Part of a small language model's weights.
Size: MLP 1280 SwiGLU, vocabulary 8234.
Architecture: rotary positions, tied embeddings.
MLP neurons of a small language model. Each row is named by its layer, matrix (gate and up: input weights; down: output weights) and neuron, and shows model dimensions 160-287. Each number is 128 + 32 x the weight over its row's rms, rounded and kept within 0 to 255. A neuron's up and down rows have the sign that makes its largest values positive.
A block is one neuron, or neurons of one layer that tend to fire together. Before each block is what it responds to, as a language model described it from the Wikipedia text at the highest values.

Responds to: Date separators before numbers. Space after a month name (often abbreviated) just before the day or year in dates, e.g. "Mar 2023", "June 12", "August 5"; also table cell separators before episode or row numbers.
L4.gate86 [107 122 158 111 132 124 157  96 113 147 113 145 135 168 186 153 108  59 117 165 122 112 119 154  90 162  84 164 114 158  85 183  83 101 129  66 101 201 199 170 134 115  90 175 178  90 152 144 162 139 122 115 137 195  95 170 187 109 140 115 152 136 127 174  92 137  96 164 137  98 208 124 210 119  95  95 152 161 155 127 127 124 114  91 120 107 117  88 115 134 154  95 209  91 167 155 133 134 146  88 126 161 174  94 121 169 144 171 101 183 106 125 173 136 122 151  99 100 112 163 117  68 168 119  89 132 151 142]
L4.up86 [166 144  76 166  89 156 149 132  98 170  54 130 101 140 133  94 200 235  96 159 104 133 122 149 196 123 138 147  80 127  99 140 129  93  81 120 147 165 148 116 166 159  80 130 121  91 165 120 108 152 124  89  77 118 128 107 116  82 147 157 117 176 145  93  53 165 127 166 126 123 128  95 170 148 163 150  59 126 141 163 122 111 112 126 112 169 130 103  80 136 138 132 180 162 123 178 167 120 126  66 118 141 143 100 113 138 129 175 159 141 110 176  90 119 136 126  80 157 147 133 175  67 162 171 139  85 107 108]
L4.down86 [113 118 123 180 164  67 119 143 111 136 116 105  84 134  99 102 103 137 174 110  76  89  89 119 124 147 140  93  85 140 156 157 124 199 159 193 159 133 203 130 158 120 116 123 124 135 108 181 162 129 150  93 118 107  96  64 203 113 107 136 126 131 106 116 118 124  98  95 110 110 134 105 154  86  90 160 131 131 143 133 168 133 147 136 154 175 117 138  83  55 136 142 125 106 171 157 160  35  99  84  85 118 141 158 114 113 106 172 101 142 148 137  83  88 155  76 162 198 155 149  92 137 188 154  94 139 135 130]
L4.gate329 [146 109 112 104 186 122  57  95 120 195 148 137 164 114 192 124 118 101 158 158 125 154 160 163 117 114 129 169 123 136 129 150 189 102 121 123 180 173 121  95 149 217 117 132 126  77 165 149 118 103  72 133 131 112 116  90 108  97 151  92  79 124 125 100 105 120 174 120 115 154  97 118 150  88 105 174 117 108 153 141  48  88 133 126 137 119 109 164 140  91  99 186 137 134 142 168  78 202 101 136  95 122 137 178  69 167 173 101  81 115 163 116 103  66 149  95 165 112 100 150 118 129 131 127 133 111  80 105]
L4.up329 [118 138 164 106  78 112 146 139 134 129  74 146 128 137 199 144 128  82 135 103 141 172 167 168  81  82 135 113 110 104 141 149 110 175 104 173 134 112 140 149 147  60 153 146 106 119 141 134 136 135 132  87 189 168  90 140 118 168 106 103 140  97 136 125 158 123 134 100 103 157 138  92 139 168  75  85 122 100  41 106 108 154 124 131 157 156 111  79  91 158 113 200 149  76 104 115  44 159 101 127  23 136 152 160 139 136 140 143 113  99 122 143  96 113 174 124 141 100  90 166 148 126 167 150 132  42 114 118]
L4.down329 [125 138  99 164 105 118 125 132 107 131 162 140 111 131 200 125 107 121  79 140 150  98  95 194 113 106 144 119 145 126 113 117 117 114 155 128 137 112 108 103  80 153 160 122 111  87  77 195 138  74 124 167 128 131  30 158 120  90  84 139 128 113  61 127 153 169  85  98 108 150 101 141 115 131  56 144 115 129 153 111  71 124 104 178 125 130 111 159  97 188  98 135 161 161 141 113  81 156  82 147 127  96 108 117  84 161 152 111 122 141 113 152  41 220 123 175 146 134 111 147 125 116 145 151 121  90  78 140]
L4.gate430 [107 168 109 105  86 157 170 120 172 142  83  94 147  88 165 159 123 141 164 154 112 138  74  80 102 111 117 138 145 111 111 147 108 133  91 118 121 129 180 133 144 115  93  98 104 148 140 197 156 140 195 130 146 150 149  77 176 116  59  80 113 120 161 188 147 116 109 110  86 152 100 210 151 114  88 116  95  71  85 155 129 203 122  99 125  80 129 138 132 164 144  91  91 154 134 153 129 159  98 142 100 125 132 171 138 199 143 150 121 123 146 138  95 158 135 130 108 135 110  83  94  67 100 150  95 125 129 132]
L4.up430 [111 150 151 131 139 145  62 111 144 131 150 168 111 130 142 152 121 140  82  91 139 139 110 102 139 106  93 161  66 166  91 149 118  93 114 129 121  70 163 158 180 164 112 157 185 122 115  86 124  82 185 178 134 163 146 125 108 123  91  85  86 117  93 122 123 127 133 169 166 130 191 173 141  75 136 113 114  62 175 150 121  88 125  76 116 121 116 148 163  91 129  93 130 164 153 150 170 152 127 119 126 136 147 132 108 113 100 160 149 129 107 128 121 149 136 103 166 138 105 106 128 131 137  89  95  90  77 103]
L4.down430 [150 172 122 140  99 155 123 127  99 129 194 134  81 174 187  91 120 125  96  90 116 137  71 150 186 119 128 127 110 146 140 155 105 113 177  54 106 140 118  96 154 145 152 213 151  60 145  72 149 123 140 108 142  86  59 126  64 135 129 118 121  85 151 102 121 170  55  86 150 132 131 137 157 108 118 135  88 126 179 105 117 111 176 107 121 140 106 109 124  36  91 147 118 143 121  80  83 102  86  97 159 132 186  92  94 146 174 189 103 110 129 111 145 144 121 173  88 129 132 143 108 111 173 132  67 162 166 165]
L4.gate629 [153 162  58 164  36 139 163 173 123 121  98 148 159  90 173 161  96 137 134 165 132  96  87 104 121 149 154 122 145  93 135  33  71  62  58 129 143 126 121  90 131 151 103 157 109  96 102 190 134 142 142 127 150 131 136 127 132  74 211 115 131 109 130  96  92 148 116 133 102 151 108 114 164 108 156 141 100 156 129 105  86 135 138 162 118 117 151  76 104 141 127 177 125 135 109 158  54  97 126 105 127 140 133 143 134 162 108 201  92 153 107 137 161 121 179 116 146 126 100 206 101 123 127 146 171 116 116 169]
L4.up629 [103 113 115 176  86  90 112  90 118 141 127  84 178 179 156 175 131 166 159 116 153 108  93 134 110 131 163 162 124 121 138 134 108 134  76  76 145  86 139 110 169  92 121 189 193 121  94 151  86 149 142  61 111 107 111 171 143  49 173 124 166 100 141 124 136 122 129  82 160 120  88 198 166 158 152  76 110 110  69 134 190  72 197 128 113 138 129  92 126  92 100 189 121 175  81  75 156 126 147 116 104 121 132 109 140 160 138  85 126 145 115 111 146 116 126 163 127 154 131 122 115 163 104 131 204 140 125 137]
L4.down629 [163 100 177 133 166 117  36 115 120 121 151 143 125 110 166 158 129 138 136 141 171 151 129 135 151  75 155 123 134 150 187 130 126 114 125 130 145 153 113 156  74 163 141 163 135 124  69 191 153 108 117 176 110 111  96 151 158 131 103 100 152 145 143 109 101 139  85  88 156 144  88 158 132 116 124 110 104 135 120 136 123  77 129 120 103 110 105 160 161 194 176 114 202 170 141 116  68 105 130  94  98 119 106 167 129 176  89 143 101 196 152 146 159 127 178  96 143 104 126 138 110  79 196 127 173 116 158 188]

Responds to: Kinship and person nouns. Nouns naming a relative or related person, often just after his or her, as in his brother, her daughters, his wife; also weaker on titles and ranks before names (Lt., Colonel, Prince).
L4.gate439 [220 137 153 164 140 185  86  89 150 192  92 128 142 116 115 148 103 136 129 141 103 154  95 184 144  80 176 101 114 148 143 140 138 108 133 130 111 172 158 132 135 161 112 109 131 125  82  70 139 121 128  70  95 115 140  86 125 119 128  89 186 145 109 129 144 123 102  89  80  96  88 137 143  89  99  76 163 170  96 153 117 158  72  16  78 127 118 136 112 137 125 123 197 135 143 195 131 160 183  92 161 118 104 143 149 160 114 132 110  77 180 139 142  77 132 122  89  84 108 133 113 142 140 190  81 175  59 134]
L4.up439 [118 107 155  65 149 118 104  92 140  88 155 111 142 138 156 117 163  90 140 151 106 163 152  92 112 149 130 156 182 139  96 115 106 103 110 155 132 201  84 155 157 148 152 104 175 129 154  68 132 144 148 136 142 126 154  51 138 101  70 179 118  98 189 133 126  66 167 136 172  92 165 186 133  97 117 135 135 153 146  77 161 149 122  91 133 152 168  95 130 104  93 111 189 103 138 115  90 155 132 122 136 149 119 172 125 118  89 152  34 112 165 115  75 117 158 139 132  59 102 140 123 116 110 122 116 109 121 161]
L4.down439 [131  42 139  66 148 153  97  85 170 218 130 124 153 144 119 127  74 140 143 139 114  82 128 125 125 140 105 110 120 116 162  96 134 133 116 181 182 161 147  74 157  79 112 163 232 155 143 112 142 135 183 162 125 147 160 140 183  94 157  99 165 128 128 161 142 106 146 130 119 125 178 200 165 140 130 109 147 141  68 115 146 100 156  86 115  78 131 110 142 128 134 144 133 153 168 100 145 168 171 113 172 144 139 134 176  77  98 150 130 100 126  50 173 105 180 109 123  77 178 128 139 144 150 116  78 159 119 191]
L4.gate670 [153 118 192 156 111 135 153 108 108 138 148  77 120 147  77 141 196 127 131  87 148 119 156 127 134 127 119 153 180 115 125 145 128 123  89 144 167 156 168 152 111 151 106 115  79  97 148 125 136 152 126  83 169 131 112 169 158 102  72 173 145 122 158  90 106 127 141 165 143 138  98 162 171  77 164 133 189 137 125 112 152 112 147 116 149 168 110 109 102 112 188 119 189  91  97  75 161 147 102 125 155 100 135 139 138 108 119  87 161 161 150  71 146 145 123 208 155 142  73  85 204 124 144 143  89 133 129 106]
L4.up670 [125  62 144 153  82  96 122 129 130 151 125 112 157 127  65 184 177 151 138  89 139 113 160  62 103 137 109 126 124 202 130 190 166  97 152 125 122 177 164 111 157 146 144 118 111 122 191  68 138 145 107  93 107 126 102 140 188  90 116 189 116  86 136 167 103 194 193  91 170  93 141 147  88 125 122 124 177 150 164 177  66 157 108 153  98 156 123  98  82 141 148 104 115 109 162 132 155 111 129 137 119 138 147 112 150 118 168 130 127 114 142 135 129 150  68 153  77  90 122 111 126  97 166 104  66 187 118 102]
L4.down670 [153 153 124 102 121  95 134 159 162 117 113 179  93  60 122 104  92 109 120 151  85 118  82 145 161 141 178  58  71 116 150 117 136 154 128  49 114 104  63  98 156  88 116 145 176 125 111 168 156  84 109 106 159 125 169  87  93 116 105  77 148 173  99 129 103 116  71  93  73 163 112  97  68 108 148 130  98 104 137 140 116 151 110 121 111  77 205 143 134 155 100 101 118 158 175 159  98 124 131 129 117  97  86 131 161 154 105 185  72 124 119 130  88 113 181  89 118 125 170 132 102  80 124 115 176 137 100 116]
L4.gate742 [127 149 143 137 105  85 100  94 155 110 131 106 117 102 101  98 142  82 135 139 143  94 165 133 110 175 192 127 128 103 109 133  72 103 158 154 169 135 154  32 153 168  81 109 106 147 142  85 151  37 124 165 155 112 140  51 169 161  72  87 174 104 100  96 182 139  88 161 145 142 152 137 113 105  74 110 129 118  75 115 118  66 145 157 104 140  85 112 113 117  92 108 161 125 140 159 109 170 175 108 188 154 137 167 131 117 124 127 117 115  92  90  80 131 169 116 124 171 158 139 115 185 142 142 110 178 111 135]
L4.up742 [170 148 133  91 105 121 104 110 104  87 131  64 135 114 153  91 126 116 135 150 116 125 151  80  86  81  95 121 124 145 141 103 138 113 135 132 123 127 124 115 168 128 127 100 140  99 131 105 158  56  93  98 122 138 147 136 137 123 157 125 151 133  98 133 134  99 143 147 168  97 123 165 169 123 135 108 130  96  82 142 141 138 117  49 123  94 129 107 122 125 111  82 216  89 140 154 151 154 198 158 128  80  74 119 107  72  84 129 106 185 106  77 148 101 144 185  97 104  31 119 102 119 208 146 158 167 105 158]
L4.down742 [175 141 131 115 159 128 147 140 135 100 144 120 119 159 116 123 105 161 110 101  88  81 113  97 158 136 185 150 102 180 164 141 103 144 131 163 159 118 158 166  86  94 107 107  81 147 176 128 147  93 135 123  92 135 137  84 156  72 194 191  78 122 129 147 166 157 188 125 192 107 193 131 170  71 133 101 146 143  88 151 126 174 103  88 125 121 148 117 136 132 155 117 127 127  85 130 152 137 121 189 162 147  87 123  75 117  56  20 129 127 141 105 137 177 108 161  90  97 110 128 122 138 147 151  61 113 112 137]
L4.gate1202 [136 139 116 128 185  41 111 167 130 151 114 149 113 148 177 155 129 143 171  47 152 144 159  60 117  85 145 162 172  74  93 113 119 127 149 167 182 151 132 127 184 148  98 157  63 150 131  44 128 142 132 153 111  81 146 169 129  92 190 122 160 111  89 105 122 167 126 146  93 131 113 141 130 135 139 137 137 121 130 104 145  82  88  95 132 151 129 132 156 144 152 179 123 130 114 134  89 119 166  56 178 106 110 146  81 104 200 139 107 150  88 145 163 131  47 147  72 116  68 145  91 144 137 134 147 156 100 143]
L4.up1202 [134 120 111 153 146 100 150 171  96 112 134 159 182 173 192 158 148 100  82 124 103 178 121 124 155  91 139 119  57 158  72 105 169 143 110 207 134 108 147  76  10 114 103  98  98 122 129 101 189 170  50 146 175 200 117 101 103 145  74 153 122 117 105  73 153 149  67 119 173 142  87 159  98 192 171  95 125  89 132 181 176 117 121  75 189 139  94  81 158  56 106 132 154 137 133 152 103 133  86 147 161 134 186 129 105  91 129 108 142 114 159 184 170 125 112 136 101 133 141 166 120 140 113 173 135 179 125  69]
L4.down1202 [127 151 132  86 127 117 132 143 106 150 113 140 128  76 166 136 149 160 130 136  70  97  95 138 128 122 178 144 118 189 194 102 114 124 130 104 129 138 142 120 177 139 121 103 121 195  90 131  76  74 126 177 175  83 133 115 140 134 129 138  94 125 120 155 148 105 104 153 133  75 119 130 177  85 206 137  79  91 113 119  91 154 122 179 116 127 114  69  95 155 125  91 127 136 102 122 105 105 151 188 117 160 120 139 122 139  95 170 179  86 104  64 110 186 111 141 164 184 242  67 126  93 160 117 177 135 125 198]

Responds to: Dates after month names. The space or day-number token right after a month name or "on" in dates, e.g. "January 15", "on 2 April", "May 2022".
L3.gate982 [140 178 106  86 106 114 117 147 174 137  70 126 104 122  93 122 175 100 115 195 110 178 106  94 157  70 153 141 138 121 120 135 120 103  99 104 160 105 186 161 159  79  97 166 132  97  92 160 108 143 179 160 129  86 106  74 174 132 195  98 134 111 120 151 179 109  91 135  91 113 136 108 147 126 178  80 110 132 130 119 128 160 179 129  68 125 173  58 151 106 123 123 172 157 154 141 123  74 178 158 130 127 183 107 133 170 170 126 102  95  93 155  86 139 118 185 127 128  89 144 142 124 132 160 100 121 129 126]
L3.up982 [130 166  67 111 142  73 124 193 103 144 132  71 107  83  98 149 131 100 104 143 141 143  89 156 133 113 116 150  99 146 142 186  90  98 114 129 139 127 191  71 134  97 102 106 104 121 120  92 153 106 211 152  81  99 100 129 120 125 149 105 142 102 116 137 179  82  91 133 136 189 125 165 235 158 123 131  99 211 151 115 121 206 126 134 130 161  83 149 144 123 104 194 159 156  99  83  94 126 121  89 157 145 124 127 106 172 141 167 130 133 128 149 120 158 176 118 116 145 161 142 133 128  93 140 191 143 123 134]
L3.down982 [142 145 105 125  96 139 141 105 108 112 163 162  89 180 170 125 110 151 150 162 102 147 112 165 165  90 127 186 167 163 135 128 109 103 160 155 118 144 122 124 143  97  85 105 165  72  79  70 178 115 160 126 164 122  76 129 118 137 134 125 124 123 180 176  94 134  90  93 135  86 128  87 131 111 143 156  77 128 188 143 141 208 139 108 109 125 102 144 159 145 110 190 127 198 167 134  97  74 132  97  99 154 213 129 166 149  88 109  85 110  51 166 103 170  93  92  61 147 120  93 124  62 108 122  69 123 142 170]

Responds to: Female first-name endings. Final word pieces that complete a given name, mostly feminine, in cast lists, tables and biographies, such as Ag-nes, Lou-ise, Crist-ina; occasionally other name-like words.
L3.gate679 [ 92 142 189 210 136 123  96  92 114 163 121 160 152 205 130 121 129  99 194  98 126 164 114 109  81  87 170 108 160 101 152 112  94 114 207 135 137 134  95 138 137  96 112  79 104 135 180  82 113  71  58 121 135 147 139 166  98 117  96 112 131 121  64 140 135 155 143 159 132 128 162  91 203 147 143  91 141 126  80 130  84 140 146  71 139 159 124 124 192 114 149 179  88  71  86 140  93 126 160 152 223 116  99 116 145 155 183  97 148 162  99  93  74 108 131  91 189 140 100 134 130 105 152 139  85 110  53 113]
L3.up679 [107  86  85  89 122 100  84 156 124 137 113 116  95 186  97 129 138 137 144 147 199 134 120  72  73  83 163 144 124  94 112 140  91 188 115 127  86 127 169 111 151 173  90  98 121 111 142 138 101  76  73 168 117 138 127 174  55 140 103 169 110 135  87 136 174 201 193 104 104 141  96 132 151 142 146  82 105 108 112 133 113 104 121  94 116 141 138 177 169  93  91 127  63 141 129 139 117 144 142  99 140 164  89 147 114 135 151 106 109 127 170 121 120 136 115 119 150 140  99 174 159 112  75 150 133 118  56 129]
L3.down679 [158  89 178 159 100 147 102 111 121 128 114  89  97 110  95 134 167 140 114  86 234 158 164 153  38  89  75 151 145 107 159 180 112 197 106 122  95  99 100 161 115 116  63 105 127  93 156 127 107 108  69 108 138 153 111 155 102 125  84 200 124  68 105 164 162 133 175  99  85 112 113 169 149 155  97 136 127 105 194 107 144 133 115  81 137 163  95 123 107  46 144 100 125 146  57 136 158 120 110  83 168  85 123  86  84 148 144  73 142 133  82 133 136  67  71 117  85  61  74 131 114 129 127 126 169  95 130 151]

Responds to: Date day-number onset. The space or separator just before a day number in dates, e.g. after a month name or table pipe: November 8, 22 Dec.
L11.gate160 [158 121 118 143  84 104  53  94 102 133  10 112 191  70  96 196 139  93 106 147 212 120 114  94 104 107 126 170 166  66 110 151  77  48 133 122  87 164 184 113  67  91 154  74 123 116 168 148  91  86 163  75 141 110 132 162 106 151 161 146 117 112 119 138 117 153  57 130 165 166 152 137 184 114 103  84 136 171  91 146 173 137 157 100 212  90 154 143 189 105 104 176 167 175  92  98  91 105 166 144 120 108 129 147 140 135 151 134  92 167 135 125 111  98  87 103 133 139 146  96 132 126 108 173 109 124 100 146]
L11.up160 [137  84 108 117 138 139 168 153 103 148  79  89 158  88  93 147 161 180 126 147 177 121 132 135 139 145 107 142 180 125  87 188 106 177 121  93  79  78 160 162 110 101 115 205 177 156  91  89 114 117 206 144 118  83 110 176 170 146  94 159  86 119 146 109 109 148 115 139 177 110  86 141 149 174 111 186  96 160  56 139 118 132 171  39  65 142 210 107 195 162 152 126 163 123 131  92 133 104 107 148 136  98 123 105 163 112 163  62 152 109 135  87 159  75 109 136  72 112 127 124 124 106 105 178 126  97 102 141]
L11.down160 [ 72 103 111 176 109 139  77 117 137 108 111 135 102 150 120 110  81 135  69 144  95 140 136 149 109  90 132 129 133 125  98 112 140  79 146 123 156 171 105 135 126 125 125  98 157  59 123 127 107  95 127 105 143  99 149 104 147 165 196  75  82 116 112 126 161 145  67  95 108 121  64 204 143 104  97 118 174 110 158 173 106 113 138 115  76 140  51 112 140 166 147  97 136 138 111 160 169 130  94  89 143 143  69 118 114 144 108  66 154 174 164 131 168 161 107 153 120 169 150 154 176 198  98  80  82 161 145 155]
L11.gate1134 [131 170 125 172 133 110 120  77 168 174 123 136 157 114 107 160 155 119 123 107 180 126 102 176  91 128  98 149 127  97  95 146 111  88 154 134  94 137 145 175 152 128 119 127  92 106 115 114 109 149 212  91 132 109 145 156 119 110 200 135 126 106 159 110  71 128 116 139  93 117 110 166 175 198 193 208 128 136 158 145 119 107  64 200 108 121 139 104 102 131 130 114  93 191 108  32 107 121 133  87 135  84 148 125 174 102 119 156 101 130 162 199 137 138 141 162 138 111 106 175 123 103 105 163 142  62 123 151]
L11.up1134 [ 87 146  90 107 134 154 125 153 170 128  95 138 165 112 191 161 164 183 158 173 141 123 169 108 182  82  66 152 168 177 125 152  89 140 123 114 128 109 136 187 118  88 171  81 114  81 136 108 166  87  94 162 123  94  76 100 112 119 167  77 102 215 156 157 134 164 115 168 119  85 151  91 125  91 182 145 129 160  49 106 145 123 155 117 137 114 115 119 160 154 121 100 178 139 153 148 130 109 177 123 145 129  92  71 119 122 127  96 103 136 143 126 193 150 155  82 155 147 133 127 135 160 114 107 134  87 100  95]
L11.down1134 [124  59  66 123  86 183 177  84 131 144 138  67  53 111 121 120 120  87 165 115 125  89  58 133 159 125  64 109 196 102 137 173 196 125 163 110 117 181 145 165 169 105  93 199  93 128  73 114  82 120 132 102  88 140 106 119 134 163 128 141 131 124  64 172 115 150  97 148 154  97 119 141 142  60 102 175  84 137 175 130 209 109 101 131  65 118  79 166 136 172 150 117 167 141 138 122 149  82 157 124 110 106 193 186 150 107 119 138 119  84 145 131 125 192 137 105 124  90 123 161  94 149 128  76 121 137 163  76]
L11.gate1141 [ 94 137  90  93 152 125 117  92 157 108 124 145 170  70 115 125 101 162 110 151 160  94 104 156 164 144 187 155  90  75 122 129 111 135 134 136 161 122 116 108 172 155  85 134 132 171 111 100 137  89 153 132 166 102 112 145  65 158 115 139 144 157 141 142 132 139  94 120 185  82  90 146 107 104  92 162  84 143 138 149  74 123 114 130 127 116 142 153 126 133 106  94 133 126  54 112 150 124  60 109  82 111 132 138 163 164  58 135  87 145 156 159 151 205  63  61 112 161 113 116 143 142 120 136 108  66  75 233]
L11.up1141 [117 114 169 146 156 161 103 140 144 104 147 102 127 160 141 120 152 109 110 111 133 118  96 118 109 127 116 173  85 116 120 131 185 119 132 171 185 122 152 116 174 139  78 105 142  81 145 110 192 129  97 131 120 116  60 137  85 153 117 138  88 134 131 116 101 111 107 126 152 133 152 136 162  93 127 168 104 141 101 104 117 151 118 175 123 164 153 123  84 161  91 131 159  79 155 143  96 157 139 109 146 141 136 105 122 178 117  95 109 128 112 134 200 131 173 105  84  40 120 123 122 118  95  89 196 123 132 182]
L11.down1141 [123 143 150 166 106 106 107  97 110 182 105 175 112 159 140 123 139 152 145 126 100 119 120 128 183 133 115 127 176 145 141 131  71  80 102 175 108 102  61 113  53  97 158 146 162 112  80 115  60 138  99 125 165 200 106 151 151  99  88 152 162 143  92 109  89 146  56 101  88 145  85  76 104 148 162 169 156  87 141 116 143 133 195  65 164 148 144 139 158 154 113 100 117 153 168 172 161  55 149 139  97 153 107 175 141 117 188 151 120 135 125 106 149 138  79 109 107 104 121 109 116 168 128 101 150 176 189 148]
L11.gate1172 [ 71  89 172 115 151 170 110 133 142 145  74 115 155 141 128 102  65 161 127 138 124 150 107 108 129 167 104 139 106 117 132 170 163 115 144 126 116 123 162 115 103 132 159 101 155 118 134 187 143 111 159 108 107  68 175 126 151  82 173 136 133 125 110 132 101 105 115  67 113 127  91  82 150 118 159 176 170 124 103 112 108 159 142 111 135 102 174 163 160 124  92 127 157 202 180 110 195  82 122  92 113  95 198 136 122 114 147 106 112  96 123  83 144  78 110 162 115  87 141 113  93 196  79  97 153 136 134 135]
L11.up1172 [121 132 103 112 147 161  97 145 145 144  59  94 135  96 138 142 125  82 146 111  75 116 139 151 103  72 183 170 154 152  88 129  80 112 184  67 112 163 116 135 139 154 142 106 128 175 131 109  84 165 182 147 155 122 115 104 147  76 149 168 137 149 147 129  95 139  58 116 221 137 143 164 115 168 143 100 154 163 180 187  94 114  98 145 181  70 148 131 144 118 136 114 108 107 130  76  84  92 178 103 158 124 116 148 133 155  76 140 162  89 122 195 129 166 182 151 142 130  88 119 112  83 110  49  85 184 118 140]
L11.down1172 [ 88 178 146  95 127 165 146 169 107  98  54 154 141 128 181 128  98 107  85 179 180 156 114 176  97 138 147 112 127 193  73 157 107 118  96  95 126 166  68 118  68 201 182  93 126  93  97 160  31  99 101 140  97 126 133 127 149  54  84  78 100 141  78 138 139 185  79 132 146 147 132  83 140 235 115 118 130  85  99 129 157 126 167 153 163 130 114 121 110 166 133 105 112 135 138 115  69  76  68 113 132 159 148 143  97 156 155 141 127 110 157 119 134 147 141 123 115 179 130 142  99 136 164 170 159 128 159 176]

Responds to: Before a person's name. Tokens that come right before a person's full name, such as "and" between parents' names, "married", "wife,", "Spouse:", or table "|" before a player.
L11.gate60 [187  99 158 161 160 102 124 117 141 119  87 161 130 124  91 138 122 131 115 157 104 111 139 113  95  93 109 149 138 160 143 124 121  99 150 101 121 187 173 156  76 181 130  72 140 151 147 191 149 133 121 165 161 105 104 157 145 148 137 112 146 150  61 115 146 146 194 135 156  87 154 114 111 134 143 121 120 107 105 122  63 156  57  93 152 113 124 134 192 105  66 170  88 127 163 188  90 179 179  70 139 156 145 131  99 115 113  62 115 119 144  71 150 166 208  97 177 142 151 112  81 140 134 132 151 102 107 101]
L11.up60 [ 92 204 161 102  82 113  99 179 149 142  61 177 150 152  83 105 130 110  93  46 170  58  63 162 160 143 124 152 188 110  91  74 109 104  93 180 187 154 136 116 112 154 102  69 123 104  54 146 137  81 173  87 105 115 132 182 123 128  80 128 154 149 120 123 186 139 161  85 215 125  73  78 177 109 144 132 173 111  78 160 109 120 137 209  70 152 107  90  41 126 141  78 179 116 204 147 149 184 137  95 160 159 125 159 153 133 100 173 139 102  95 130  63 134 163 161 166 112 139 168 144  96 135 151  95 129  57 147]
L11.down60 [131 143  98 118 131 147 164 136 131  99 113 110 119  75 182 114  75 163 128 102  94 142 103 187 136 114 124 126 175 114 117 143 108 150  86 108 105 158 160  84  50 150 149 112  90 144 198  83 125 107 124 115 129 115 164 111 137 155 165 124 173 104  96  90 139  88 119 122  66 166 183  81  97 118 176 165 113 144 162  99 120 166 130 138 126 184 153 115 133 117  86 137 123 122 150 137 104 165 143 111 147 148 109 172 109 128  51 150 115 106 187  79  74 126 156 107  72 150 110  99  80 125 188 122 122 126 134  90]
L11.gate368 [175  96 131 129 112  90 146 138 122 190 117  83 147 140 117  81 125 142 127 149 148 108 145  77 119 167 139 147 113 164  84 129 111  96 175  88 124 162 117  74 136  97  58 140 122  91 186 109  97  97 117 104 133 139  87 163 139 165 155 145  95 141 108  80 133 143 126 139 105 164  82 173 119  59  83 119  90 182  64  74  66  85 127  80  97 162 126 132  48 138 121  90 102  93 125 128 205 112 120  90 150 171 118 199 129 180 108 139  98  93 136 136 168 131 179 140 126 134 111 143  65  89 139 116 161 111 147  92]
L11.up368 [129 144 146  83 138 111 153  94 160 119 100 186 177 137 132 100 153 107 120  67 126 105 136 116 117 147 132 150 118 123  71 111 148 132 164 181 117 139 134  66  86  78  78 133 146 140 169  88 159 107  97 130 137 125 136 117 153 138  98 200 145 137  51 133 150 150 112 120 101 155 137 173 113 162 140 133 119 143  99  80  61  89 112  67 140 123 110 106 128 127 129 181 165  84 117  90 110 138 105 119 127  82 157 182 112 161 113 200 123  64  99 140 203 131 164 154 107 100 152 151 132 137 113 108  80 116 136  84]
L11.down368 [151 132 120 121  93 123 149 101 143 119 100 109 130 101 137 155  79 150  55 101 172 196 105  62  85 150 106 142 168 114 147 114 148 152  62 170 191 124 167 151 109  80 120 142 197  99 186 110 153  69 135 158  94  95 107  84 138 102 118 139 156 109  90 144  94  94  88 130 148 113 106 109 161 174 157 115 128 152 170 149 140 125 103 133 107 119 138 144 126 147 151  95 170 138 162 148  64 106 176 143 120 141  93 121 240 115 138 155 116 130 156 100 123 105 144 110 166 124 149  44 167 130  35 159 138 202 138 205]
L11.gate627 [149 107 120 129 144  87 152 110 134 133  55 169  90 135 149 105 164  86  87  99 163 105 113  81 103 146 143 139 132 134 162  96  99 160 140  92 134 185 137  89  89  86 124 125  86 118 122 147 121 103 125 142 124 149  80 128 169 137 139 135 133 144 118  84 104 136 150  60 200  99 136 156 140 155 120 125 106 148 121  91 101 110 133  86 111 166 149 125 134 102 138 108 162 131 136  72 118 213 122  55 137 112 138 164 104 157  89 113 183 130 115 142 127 143 128 142 132 190  86 147 104  97 141 113 148 158  95  73]
L11.up627 [159 114 128 141 159  93 130 104 129 176 145 192 140 132 131 135 112 130 137  87 165 126 141  68 175 195 172 118 118 145 116 185 123 151 169 122 165 168 193 170 146 144  84  96 135 165 123 102  92 114 115 156 133 165 117 119 116 165  87 159 117 155 122 153 127 163 164  69 153 122 110 167 150 109 163 114 128 141 116 152 130 141  97  89  93 154 115 184 107  87 108 106 123 103 119  87 158 159 124  95 216 130 112 110 116 183 116 138  65 202 119 126 102 148 126 140  87 169  71 142 109 118 118 110  97 116  70 105]
L11.down627 [170 139  92 119 116 185 132  61  98  99 110  78  87  97 139  83  88  62 124 150 116 108 124 107  69 149 131 118 101 129 141 112 115 148 131 147 104  73 172  98 125 165 135 146 142 118 190 139 163  86  49 104  98  79 165 189  81  63 171 149 129 138 129 143  60 113 156 122 123 116 149  94 172 156 133 121 140 133 108 109 185 118 139 148 124 143 130  95 124 187 158 154  94 122 138 118  72 120 117  99 106 118 147 173  72  88 146  92 146 138 169 120 115  46 160  91 129 158 140 150 181 160 142 134 131 159 128 104]
L11.gate696 [111 138  66 167 130 120  71 104 173 161  56 141  64 183  86 175  94 146 179 124 129 124 156 136  77 126  85 142  84 150 124 152 189 155 132 157 127 150 211 119 144 121 110 125 169 111 120 147 142 131  89 107 123  78 151 117 136 117 117 162 108 151  97  62 110 126 172 129  99 115 113 135  88 123 141 137 187 112 120 143 153  91 108 103 175 182 105  76 103 165 116 151 107 137 146 145 149 129 135  89 157  99 124 117 116  99 111 123 139 101 110  79 192 141  27  96  55 137 109 130  75 167 153 123 123 135 124 196]
L11.up696 [215 106 139  76 176 186  96 103 112 114 123 185 175 109 111 154  85 149 128 119 125 134 160 121  77 159 120 134 139 162 213 101 157 126  56 196  84 197 179 148 106 134 105 135 151 175 128  97 166  97  75 182 111 163 141  99 126 125 144 144 132 123  84 117 119 111 166  43 126 151 125 102 107 175  93 160 121  91 101 155 132 186  88 110 116  94  52  99 134 153  44  98 101  96 148 141 173 119 165 116 129 130  93 106 155 116  91 103 131 126 108 152 191 102  84 112 130 119 107 176  98 101 194 105 136  84 111 132]
L11.down696 [129 105 137 142 122  91 150  66 205  95 122 144 171 166  79 133 110 153 135 159 129 105 130 101  85 107 175 103 120 169 131 133  37 138 141 155 101 127 119 141 130 129 152 129 157 157 113 109 127 101 124 119 164 144  92 128 110 119 149 136 116  79 119 144 151 124 142 104 104 114 171 175 157 138 142  73 148 113  98 135 136 170 129 122 163 184 103  68 112 112 135  98 187 144 177 104  90 146 159 116 141 168 185 168  38 104 130 136 119  88 159  70 102  93 198  94 169 111  88 190 131 131 108 143 146 127  86 158]